From a checkpoint of a small transformer trained on Wikipedia.
Size: 16 layers, width 160, 5 heads of 32, MLP 640 tanh GELU, vocabulary 2234, 5.48M parameters.
MLP neurons of a small language model. Each row is named by its layer, matrix (up: input weights; down: output weights) and neuron, and shows model dimensions 48-143. Each number is 500 + 50 x the weight over its row's rms, rounded and kept within 0 to 999. Numbers have three digits each.
Before each neuron's rows, "fires after" lists the tokens most often just before its 100 highest values on Wikipedia text that the model never trained on; "fires on" lists the tokens most often at its 100 highest values on Wikipedia text that the model never trained on.

fires after: " f", " F", " for"
fires on: "ig", "ed", "em", "ut", "h"
L10.up155:560504542557534504515481554501450525537464553459481539533576454587477484448528516431542520530465467442517492518510516490562487549465488537458457410530458499520504531520442481472450534469558578396426654602623461423446552462534568535478507512487447363622497511486592433530451414533468453502
L10.down155:497440522485458464546596618541607484404352444504570603431468551472472559454513477475454507412524542490384483522598517439491468474522512510487563482522474477538578500468562553482489454389555361584519472438553505526442478453485434499482499496487542507634477430481446578478500563505497594507

fires after: "\n", " a", "-", " (", " z", " first"
fires on: "\n", "-", "on", " Year", "C", "one"
L7.up48:552510622535515473528490571480485457578489434574493571523545604472526520463548624419591451452470516531506501481493411571496454484535483459538480450442536552422463494516626477537454555487461496456501477452505497481544502433485456393493541534501555503357538482524389441495476442417515523482
L7.down48:536460527360473466447478504407433521486494592546532500576563487518512599564470485385507509493437524531449501521490494517582467500469523446541513497524499571552406453396471494537455490557441490490535422562494431481506605431488416545568509594527541482419430532546530534421454508477443482590

fires after: "\n", " (", "==", "-", " ", "art"
fires on: "===", " (", "\n", " $", "\\", "l"
L4.up626:490519496534501463501480561411531468492538535632446554474445487511431512495505485523445507458485517625538449368394431512509530521481499575561519514460521541455476555498486497546451526417470451455471516442561452447477553470590496502479529516480493458422587412496523465484547525483470433491
L4.down626:469491572475518497502483495528522474490502495480556369605453495490556524544552494494580465417470490468428577553493468454560523425560450507475402506454553494496463458500598495507531533529471528520553379462491592531418481484441505511444533491543482453539534519488511582485382461482462497536

fires after: " f", " F", " N"
fires on: "ur", "oc", "em", "if", "ic", "ig"
L10.up545:465481458394492513501522555454391504518529412487543502587582573552497450539450566482477532514486547562486514479528536477476377544434484484538423542605571444419455483560480489557519487438526486476413584601557511499428483436464551480540469452441501440542532496502418525527481470600533524476
L10.down545:452503445530519540574535506568516502472463429568460409462536497531486389499471471511516638478500432582484492496495563451501508501462429479501575457518516458619496526493458465600472576567434549524500425413443540451431441494560646515507440572512491595487546527475495496461445498553536491454

fires after: "\n", " (", " =", " an", "lo"
fires on: "\n", "20", "===", "an"
L4.up246:483443458581498495462549570548479543472492533565587507485413503535532491486529485416512426419528519513549538521467502392452484484527410466495585504402470551458457552494527528459598491408452484467540566484570586575537483526583502358482477559475554522463549444557446526502565454578461535489
L4.down246:448494591516505577425480535526517556628526499407521435518433562531533496546504527488515550415431560456453485532520531504512536481671558454581510475495497544547482530400603394589498442443501566492552610381498529436507482499463500479466500477480514496462431592423514470593508491454444481511

fires after: "==", "\n", "-", "|", "P"
fires on: "C", "Ch", "L", " Res", "l", " Ch"
L5.up328:496589483540484433464476532397491467428586562546420452504498548539482552560469463503510575449472473515483475459395424492471453479621426488477436445502524467480484482448506541609499467421562480427463500344498613474436496525516419454470506511534590426473577517480563451470591627490425538445
L5.down328:556514504419513496468500500543513580471530559449478449502464492490534531454530581391571436500485467538447522516484414448470497399459548473496498669412550551464464569477556491487544524589472484547521385506541563543441514436490471595462508375453516504533463483529511531552440514493449482429

fires after: "\n", "–", "ch", "|"
fires on: "|", " |", "ille", "y", "o"
L11.up456:402483520425454519547515481516569497593451460531579495498487441480586499483458538590485450494481522488626472465457504409571460548552564421468452487515514552561532447586533385564417553465511518492524521466559468450593502542496414428483519525570511439471451490488471437544475510417516506492
L11.down456:569501470473529486554521450496517426516444262468533536621605490480485496493579505504524537604455481522455486538568482525386522436531450510478529561488564510417543522482487509532527445472535547542511535578431551534520445408454508519553590397423452565479477481510494455481498492522527527470

fires after: "\n", " =", " the", " ("
fires on: "\n", "=", " n", "199", " larg", " var"
L9.up243:424499514572470447478417456421569491547525570451586443467492530522413527533516466477613489442491423571551514415552536526567557514521526541495500507467446447564473422543482500481587516435483477562506448601513547504572512509579352501428500575401429490563419458519405523497468482512504614561
L9.down243:578461481475508540584539516543559518487450480483576479545534488458546431511543557499455490533365453494447579497476438452600466470586440491451442532530530549533400503545463473559487442499525499525615449557549495393482464582533459505459400509495502520416491459441474474410554493579437472579

fires after: " he", " He", " who", " she", " later"
fires on: " was", " att", " work", " received", " stud"
L5.up547:514467492421456401514423530466431581623518546448476465500428429400489475479574477550446493430524476461471411475556472531569624566544520550599545543453538537501479504557452448568548578504509458482527481464568475426529542452480419515509499469458584447519449397452493518525405554439435499504
L5.down547:563498523491523476489501566452497530509489532593433460528431463499534509501475498500457559448523409466467493595455498492631445499509535522570460548409592494561498543479465517497448495511579488548562570431455473526545507506529506416516526407421498412473464436494542549524391522419461427415

fires after: "\n", "A"
fires on: "\n", "n"
L7.up160:478498571518495448558407476463595518539519571480463324549470536548530540485600459508525445473537456378517519513449510465532484396484468538540518510465533561566478490512574515454569475491544532575465586484554616533499455498544472452404540499488551422563508530591534387506544520447444468475
L7.down160:414566493534552494492512544539470460529486587534542577602517573540544481561422525510445445516423480525457415522543440504574547549465485425470464527407586493402558509508477415523515452550566426562544516524466427483494496516463463466511581482434438485503492561461469504526587481501481606493